Part of a small language model's weights.
Size: 8 layers, width 576, 9 heads of 64 (1 for keys and values), MLP 2304 SwiGLU, vocabulary 8192, 42.5M parameters.
Architecture: RMSNorm before each block, no biases in attention or MLP, tied embeddings.
Training: 846M tokens, 6454 steps.
MLP neurons of a small language model. Each row is named by its layer, matrix (down: output weights) and neuron, and shows model dimensions 0-95. Each number is 500 + 25 x the weight over its row's rms, rounded and kept within 0 to 999. Numbers have three digits each. A neuron's up and down rows have the sign that makes its largest values positive.
A block is one neuron, or neurons of one layer that tend to fire together. After each block is what it responds to, as a language model described it from the Wikipedia text at the highest values.

L4.down1374:487494472522508480543507492543485524493489497530523475452528478541497517489500484506530477506494426529530494493530496463502500452525505518527455508512496522479461509499501493501515442518519501466494491534527516507505481489486482535504522424529510509498498522500514518493511466470473481520
Responds to: Month names in dates. Month names inside full dates, usually after "on", "in" or a day number, e.g. released on June 5, on 24 September 2009; weaker on table-cell pipes.

L4.down727:482552492470513522467486551507532532492563508509521462475495525522462507514532471481503502533491472491517523472517498478499489508453501498503498494517490517514509505501495488482507484509499474482545473504491502476486467523535522506470477445476513472462509474475505548493475521479497532477
Responds to: Words before quantities. Words that come just before a number or amount, such as about, nearly, fewer than, minimum of, up to, 5 to, number.

L2.down300:460478494501484508523504523547523533484569531505519480446495477493493528477524491515500493534475497542532481534537486458503534493536473523554513465491512488498469470509548477497541474466509508521526513513503499479539452519491488520470534435512509517505480471449502497488465482499510493451
L2.down1429:487486471510508508497503476483514453485484500527498447507502512485457542502505473496519489524521478576465543427533501512521495492499454523550469507476502493512494462497521493518523515466479470479486495470504491509522518476502476463497491506493522493528462485476486486475485468473496502521
L2.down2024:484489504475552478532474494466501541541476515485527463503488474491483483496485488489514536533509463507493501492497501494480541502529523513488462511514459509508475492481508469476486546479535492498529510541476542521515526484518521501494494499483508461539469547503525484490515516513476475487
L2.down2033:465494476503508565479516500515539486526572491459472482514491491481491506500454509518545515552494482479487480493478522473481528508509497537506510526524489528506514522504482509528526554488504505520499531496436466539505482497497498471436464483509479470500505495450470495484510538527474481479
Responds to: Month names in dates. Month names and the first digits of years in date expressions, especially after "In"/"in", e.g. In July 1984, in June, 2012.

L2.down828:553516467477500519506502490521458484495481485508486502471512537473490497505482493502516490491494494478536456479492531489508508494496528523540512483489500494464486523492481480499526473492530540500480474473514516524497540517523497521510504498504496473511489478471513507468504535478493504506
L2.down1050:469504493509493535559552511501525503529465506533516509487487491499473472481525550489515518475491495477472514491485501479495522487491507539520521493506520490533483513476508518533567502474459537507493441511494502503500453513501474495521510522501515510507532482484513558474534493512507506548
L2.down1051:515522443505487450532528548478520547537464457542582485511500487506542509502516496496562541515486512472472449479505483538488485508515497494562487529488557456519474477492489508494565482511522512540491499488490483516491480523501493493510488505527512552490516487517526507517496532530512518468
L2.down2265:548520476448517528518526510493484485538496472545500495508507554527466506509514489531519470473533476480513472454491447503504508537489524506525507495479478508559525520530521537456505510488495485511505482498495456496458512509472495477502522463485466518469512491507472462537470525522483475493
Responds to: Paragraph-ending line breaks. The first newline right after a sentence-final period that closes a Wikipedia paragraph, before a blank line and a new paragraph or ==Section== heading.

L4.down1038:484474488489479500499479503516482521446478510509502529490505503496484472517428514505481498473491492438485516583457501513533477457452488519489510495461512542482523513488495500496492504484497460507492501503500490461494524479479498508473496525506456496518467511472491475522482502482478480519
Responds to: Table cell separators. Pipe or semicolon separators between cells of Wikipedia tables and stat lists, usually right after a number or dash, e.g. "1–2 |", "7;".

L3.down238:482468505492504496517490464475489492512537510454456475498504503464534482489444467487481506493468469485492516477498484571519563504528548488490498450521456525525491506527502510533521490486477490493575498423495529484517527469521522471543519513504524506499551537501499489504502491502486494500
L3.down335:525485431522499515533518528491495537481503516510477487534482524523489465489502461475515531499513486468542501520482498515510514482535498535511526504569538516542453484505518500539472507507551507501460534500514514484514521503505421517473488459500499522480496461510504482485484484540523475498
L3.down479:505468499536489545480515465474510482524527507515516497470525503512470507523484447506478534528515489495500508479498471499465436478476517470476502487540505482467535519523485507480534481533472484472501525497495485477488504510523450476503469532476490510478470474464424530519484531504492528519
L3.down531:433454524520522470487522517501552486495492493514547524488513509508547467526474434469440519517470478487469494539527494533505488466528536480482491546511522543475478486453511501489474537540535522521491505509493501493493551545507522473486502545452537492481524517498459507515469476474505473489
L3.down772:468485487504549510496489501538459507532516478519484523481526502493448493495516490475474500518487520517495500478514503447490537513480473475527480496489467475527520473460447545479505490558522503488483508497509511496473461517443506519529523490511495513477510525453511433528508431479501542538
L3.down950:508488505490473542518506473529519495516515538508496510479486491496482494457497473500502524516529494537505492520462504435503538513518501517492485517518469482477474498505477532499478448522533493462474565547503494468501484482489492503484489529491506500484449463507497497458469524516486453525
L3.down1147:462487443507500503506531523485563524492456521510512534506457517514437522510516504456510500514497493490533472507450509524495503495473491468484517486494484497532496546495533494494499493534535472432529469509538484476506489503516474475484476474534483510542540528484472481547551481451514541525
L3.down1245:500498459528531551487533516490487478495503520505492506497527535536546540532559473466509452523492517506538503511511506482506529473501464517489553473513516487489524493500571505445514503495486468471487477494531474464473452519502514521499495436477473463482512507488499559464485489488507495503
L3.down1372:457486480486501482508523489499514559464485460506547488495438474497490493467470481498473474518483512521500520555460480488530511491498512521489524467504481491452521509505484491509485511541500516483474506496505518439450522496494479468503479448485466479491521495487507521534501528458525466526
L3.down1495:453494467498502491477480496452505535510512522485502492510495527512482525490486513484477463520474521490511514480495497465474500532502503504513503516512480519515465479446504508524526454493496487513524517487497521496428468555525497556450506459527489504490489521462490521546514490458522505505
L3.down1660:508489527489487532502463499509525480488507543448529500448479520512489487513488503490522484491484552482472498500485512494483501513451520463489553494526543513532548521525486515479460531510523524499562494539466504516521495496493509507516559500525489498483502513479458499478457515477491487480
L3.down1736:468516511493548517457523479526533522432499488519481467511508469464520534497458478479472504530513478514501525468473541475518511464494500480481517524487471488545519486544498486488474499483522505488503471530487511506546518511486503557508483499479486470437482509509472508488474510499494507492
L3.down1768:496537475471531453520497558470493490511444506511521469445483495543488505553488499511475565511486491486487505519514517517527527520497485504493499497539501532523488532492499501525493498504462561491482508559522483564487483548461477498497544554536509507492544491530476471534507529500483490481
L3.down1780:527468503482496494507550493524476521494488507527485498525493483535504489469480483491491532540471549472506508471467508520468523508525454518513500536490480480476466515523523515524500495501481492482517506490502531476534481493521537474502471523499495490495500479515498513468529498506506513483
L3.down2226:497474502489536486523549553468493520554520451500501500541538518507534482525502462498463521511482509530503514517473514476470568512476537519501480485476486519536523470508517499471500496464527480497545485522441530501483497449504521494526476494468480452486519495479517507519535499475513468499
L3.down2241:488494501504456494526502490504485512483491477494505497500546502522508511515458492533544502501520515498485495532492492495496471481516510498494473492515485517475496532541490494507476494493534463498505497487489508543475513513526498524471521519457476495481467487471468533509531461531522521444
Responds to: Preposition-like word starts. Prepositions and short function words, especially "over", often as the first piece of a compound or multiword phrase, e.g. overseas, overhauled, mid-1950s, as opposed.

L3.down287:490501528505477500547488507471481474476504451481459488533456514482488503494497499477489506523504490541537493553516487494499486541467462456474492522505475460560477530526498525497468519494488510513516520508490497530502473485491479538469500524498492504485514541482481504516544486497493535500
L3.down478:471512483501485468462533492511512475445538495548521491505471496481534487485555490489470539490492487488520462501517560512510481490529504493528541503466553522506490473520498484478469518507503494569541512525493501492511524492461474473462487491487516490507480484473539539432539481497465468516
L3.down501:481465496478508455536505477465463514482521473522484491498503491458550462455534551507468448489506469502505477487499454506500534492571502504514501511524540468502470508550520480500504499491523480488484471530521492527466488505513512513454494448460536505489515541451500493458521529545501522531
L3.down571:498513484524486507526476477516446482471492484439526531486504490486474451507530497478510507482488500465538491512497490506539520525560456461477475509538489508515456500495479506504512465498450473489491513544462509528503518559481516483518502491493489494530480499457507512513508485488523474512
L3.down622:460471513462520524522508541531534481423490485490506502532520501506479498436543496502495487478534512510480484548533543527512517501529465504541505508522491481491487448460493471523483510487495505500509477531505529517528498468509525515487494531507513446541473463495487472459461471481471490503
L3.down904:481478490548504469498535509517458484495534503443547482474493496494501472503500523467473499504515521487545544517478524509464500512508495505473475496529430531504493515500475545496491518553502455428526494504448496522449482516480495516467522489472494499479538543463476502491558496473522506517
L3.down1210:496496474502444495528486503534473487442572445471486464491553503519431478499530537516525510536490472497505539494531466561525492465467494479489490494481536504505511521506506510533514541507521506516502511498541519482478522520490480496474481460485546489515550456530457529524498496470502511512
L3.down1576:500468495522470506481517483523505533517441501470451522525533485482512517534528494510513492469462518527495503512506468502520508484518478514473462501523538488536479519511485453480482535450455471488496515489501500493498519458536495517457516487490543473495492475569498484540504532504470497489
L3.down1637:472520517475490469530522474504455531538550502517499485472535495492500519511473503515521481495518458513530471508485554514492472510520469512469501501481548501464506505469488480504504500518493518537510499489534473455470520460482462510521487492462473540503566516459511511489481536518538476527
L3.down1776:528487499519461509508476497529505495517473474510481488542498517516453519485530511510541475466483490508503483480491502508524483533493485457475532505520495466498459492519508506444505536501520476479490454509509502488511422448513470499480513488491519503506501523491501451494468456475522447501
L3.down1834:521498505529522521530518499499522502527490526481522530484564489496480506498513468480515510502468467520463513515527460501508477503435541542479501527483563517539498499472457498571529503447484480483492519505517550472503481531491534487485489473510484506485472493477508492533547470489515440515
L3.down1860:449535490541529501551522542478457504463513532474445491547506483533477485512503487500490465467488472496559500475494508495497530467507468487515491500463510508500494534506511500530508490458491520467469514477499485537529515513479499480553511485501528489477470549473450490472488502491470513482
L3.down1957:492497480553522471500506515515531484514519494469504477444475487486502524474507486455526505516451503511457496479491504528501496474513490485489491511478515489510470470517514500484511475512512506451504465523484506466485502504510492479453524486478470505509508508458456531495486517477475477472
L3.down1999:499556488476515502472482509478463522483496511487502525453504450469479533511498496567492514520507467530526486537461479503500478517511463483529551521548478495508528505502471499488499476487511498438490489479495460461486495484498460512487474524486549500507501514508472519529520530488536507499
L3.down2180:466502499484486513499495496555530463513468433523493530553472499510524514510510505488579475515533488503480474511505510490512504483486513486545471523476475538515497522507484504522508484499488506474519481505513496521474515514483515452506479502508506540497456504544489502495505518516507491501
L3.down2183:523528482421437505505497485516451519500507521454455460560509425509488502418526571477507489503516496515521529481490471532532511509473497510469515475516489525513471521525448496515540550476511484499438537508513538494494482488487452482443476467476467526527510465452467486550527542508502494497
Responds to: Stats table cells. Digits, pipes and spaces inside sports statistics tables and league standings, e.g. Dundee | 4 | 3 | 1 | 9, plus semicolon lists; weaker on mid-word pieces.

L2.down254:500508498461549480477523484490513523544491528499500491478512497438523523538505473505466518482489508489520483484480506487454489480511489532475559518528540549505524496522488486491511477511503480528520518514501518562515510498526523486469480528547503494486499501512483553495533536505503497562
L2.down932:526489557492463464502508511494522533513504480519512509538475500534438492505446470494489521512482508486498536527476503501494513496512460518510503538484502504471476495523527529516540538566499514510543492485487496523516512491538493462499507491509544527494520519495509500514512481503487548513
L2.down1152:492490499469536473469490521498477534516489545498496515512496487508525489504473487489462491530516483503486509532470496541514499470483523503483512519559493537530511475516534496486531513495492489499476481486506517475502493514455488494497520510548472465514524485521507492496511518507542559513
L2.down2001:511499514484532481524482498497450505478540525500512491513510514516454500499470521493488504523504519486483483529483495472473522515520469454527520519529453509509483516476540505502533459513502508513531482486491474504524489480522541496507538517478467497472500514475491457506530507524481459509
Responds to: Scores and stat-table numbers. Digits after the dash in match scores (1-3, 0 - 0), pipe separators after numbers in sports stats tables, and sometimes ordinal "second".

L4.down371:492500478458482455503499499538502506493502523511482496502483446490517524518521515539508510500527502547502497503518510538502525498520471465487510482533481458478522492517487472501486493494517501481509529509508510529507518516495471512448516483495524498519498534490493471497528468495491503492
Responds to: Paragraph and section breaks. Line breaks ending a paragraph after a final period, and closing == of Wikipedia section headings like ==Schedule==, ==Medal summary==, ==Accolades==.

L2.down380:508523512490500481482480504472530476494462499523511494500520460532507478492512501533460499500483529469487517499521539502499506543477457482447504510489470534499485441474501563484468494463501490542529483461504464489505502503516522493476553441507523468495535533508493515493512487534529509503
L2.down500:495476506512544514506477529483510477524465511468475506492499466525514481526480491509479477476523481475511491481464519520518509512501497484519515535487489520503492516551496521506491470507511452499513501511490494479493482479516524493483473501526532455512553546515518522502463496496541547482
L2.down1357:534484480492502555512490515460503507456513500505551502509473457480499470468532461500529486529518537461528530546514535494523468494494479528481517445515457513520510438450495474515492472516496498496497541562504562472554473481493527484503515471509514533450509545510520516501482494451530494533
L2.down1677:542518458467502501519507503473468512506526503548512496469518479486503496460518507498482547509495512512508542517511478515528497529494509495455507464485504502523497502459505463498466496514552488510523524495477549479552506499529508500489500516501496518493538507556459457484530467505494511525
Responds to: Prepositions and the prefix over. Short prepositions and comparison words (at, over, as, than, up, around) opening a phrase after commas or at sentence start, and over- as a word prefix (overlap, overview).

L3.down215:486564485474530507500494478466492499497480527467489552484533470486476495525497506507493496472505528509472523504478499534483458462527508459484510530471516492488498493532475514529501436460501525493471487515507524504488482496500505519510483527551546513467476502547465512498512482484488506479
L3.down346:518498527504522477506485485484441488496496471474499515459503541477464495468500461504524471512505493490523474498479495516506509514504506519544520493461498481515454482486513491539494517477516535495480464517534466493488506509470515500500526528486491505500531480531498504503493519524474526499
L3.down367:468481544522467484460487482487475510507508497476522513468491483474490478469482494463534499505511525491482583491493529452473504537511535494485493458519507524537550509481500476538528473508496500480502527498526517490525539527481477509535511545487529462482481487528474498507504517491540486496
L3.down494:524486504521552469464459494519501513495473489485494548475437504462478508502486480491485490460482494492515477564548505512518463460507482505504512497461456523490517489541501469510484465488512543493535494526481520518496496497513467519463496541514532479525476503485506509493502513513536487536
L3.down595:530512503498494471528439459476468507494546508523509518469452495488511469532542490507516491508463506514470490490518504499522459478506491490481510514491488517511535459509513504504529502508526461495519519513481506507542484465485475470458493478471521496498532528527504498491510478544564489517
L3.down768:538489508520484499500483504516521527524514493532538476510496515483461472501482567470510512488508526510467453447491519516474494496510469494515508475455512484483508538497479468537513485488493505540501521434444519517506485501505514546488491519500514517524501489505520509513500483505514521537
L3.down1083:515485507518537478520482512504538516516511484465518512500530510486493495500504468505488551539533532468481474480525505522516493487526519501512513515506533515502535497491464496491506524526524492424556458513515513496533505492517468503464529457479506490514466516503504456464483507485467536466
L3.down1183:511500491531511472509518496504515495513519480531483497535512519495470506490495492493510507505485484468521481489504477479496503487528489509511510502486505504515503482495484522505479513497511503508502502483501505487486480520453506464508504485522486501504522491496479479518488504514521517508
L3.down1305:547490479504498518505483491493504487502481457537507502493526514510498490504485472488498497505494503479517485465495506497501526491504526506518496508460512516516494493488509530501489490488509470475496487490539512513484475512471544456511481483513496508510501522486498530530489512512497485520
L3.down1492:496496529550511493485504490518489538521477491473517512517484482450542490496502489488465478496518495486514527542498471501533516505504490495535490540476512436463473518494487552476540492511523501483509456559496468496463545495507456482515504472491489476533548512480509542458480496476516488486
L3.down1566:501477503533520512487514541487478478497468477514501506518483537489461513526501483506478475531501526515455514502516481441525484497506550523508504492555494463502500467515488501534492495521541502513493542536519503495525473489510516529493506504489504484453486471496515479512447510506537548482
L3.down1670:476509483490503527550518516535486527521522526503473480503512477489513492557487532514482521498481487528474468455496541487458449511543524460540545464457469470488522487488489507487529490523532489501470497496471488457479477483515490541518526477470496480492489501497463501471495524502500484527
L3.down1672:500537504526511501512508506500493500512493536463486520508503524519477542511434505516509501500488486477499498501540494486516528453494506514525499502520473473449482506522505500468515486530475468510529481555515489496496497512480432521512484527559539485468523493504486505517501492473543546485
L3.down1933:463425522535475492502502483520532476520424483496519539519528482516500486505502517495458503458556459507528479548479495527485517496510487524542490492440529489533524464505480501476475460492513559488510500480516523509469457505489526524497494519549499514476498539480493515502505533459529484511
L3.down2035:517469521522498514487498481483517496503501495547526497482487530513490500490487484488511492481534517517488494500498485487497505517485519522510472514499504498474487510497502499512476520524481498507476502479484517487487489513486512448497493510497503511486498521490495514512505507503508518472
L3.down2149:562511492481546503528531504506557512486491512488501487529515502512540511497538524487488514505510499484505510514468511479500475530529472522503507514448529478487501463465479504499561496469526500515450531526485515516491478470478544521491517491500544461516496481461523530509502509502524505505
Responds to: Paragraph-end breaks, reporting verbs. Mostly the line break right after a paragraph's final period, often before a ==Section== heading; also past-tense transitive verbs like urged, ranked, informed.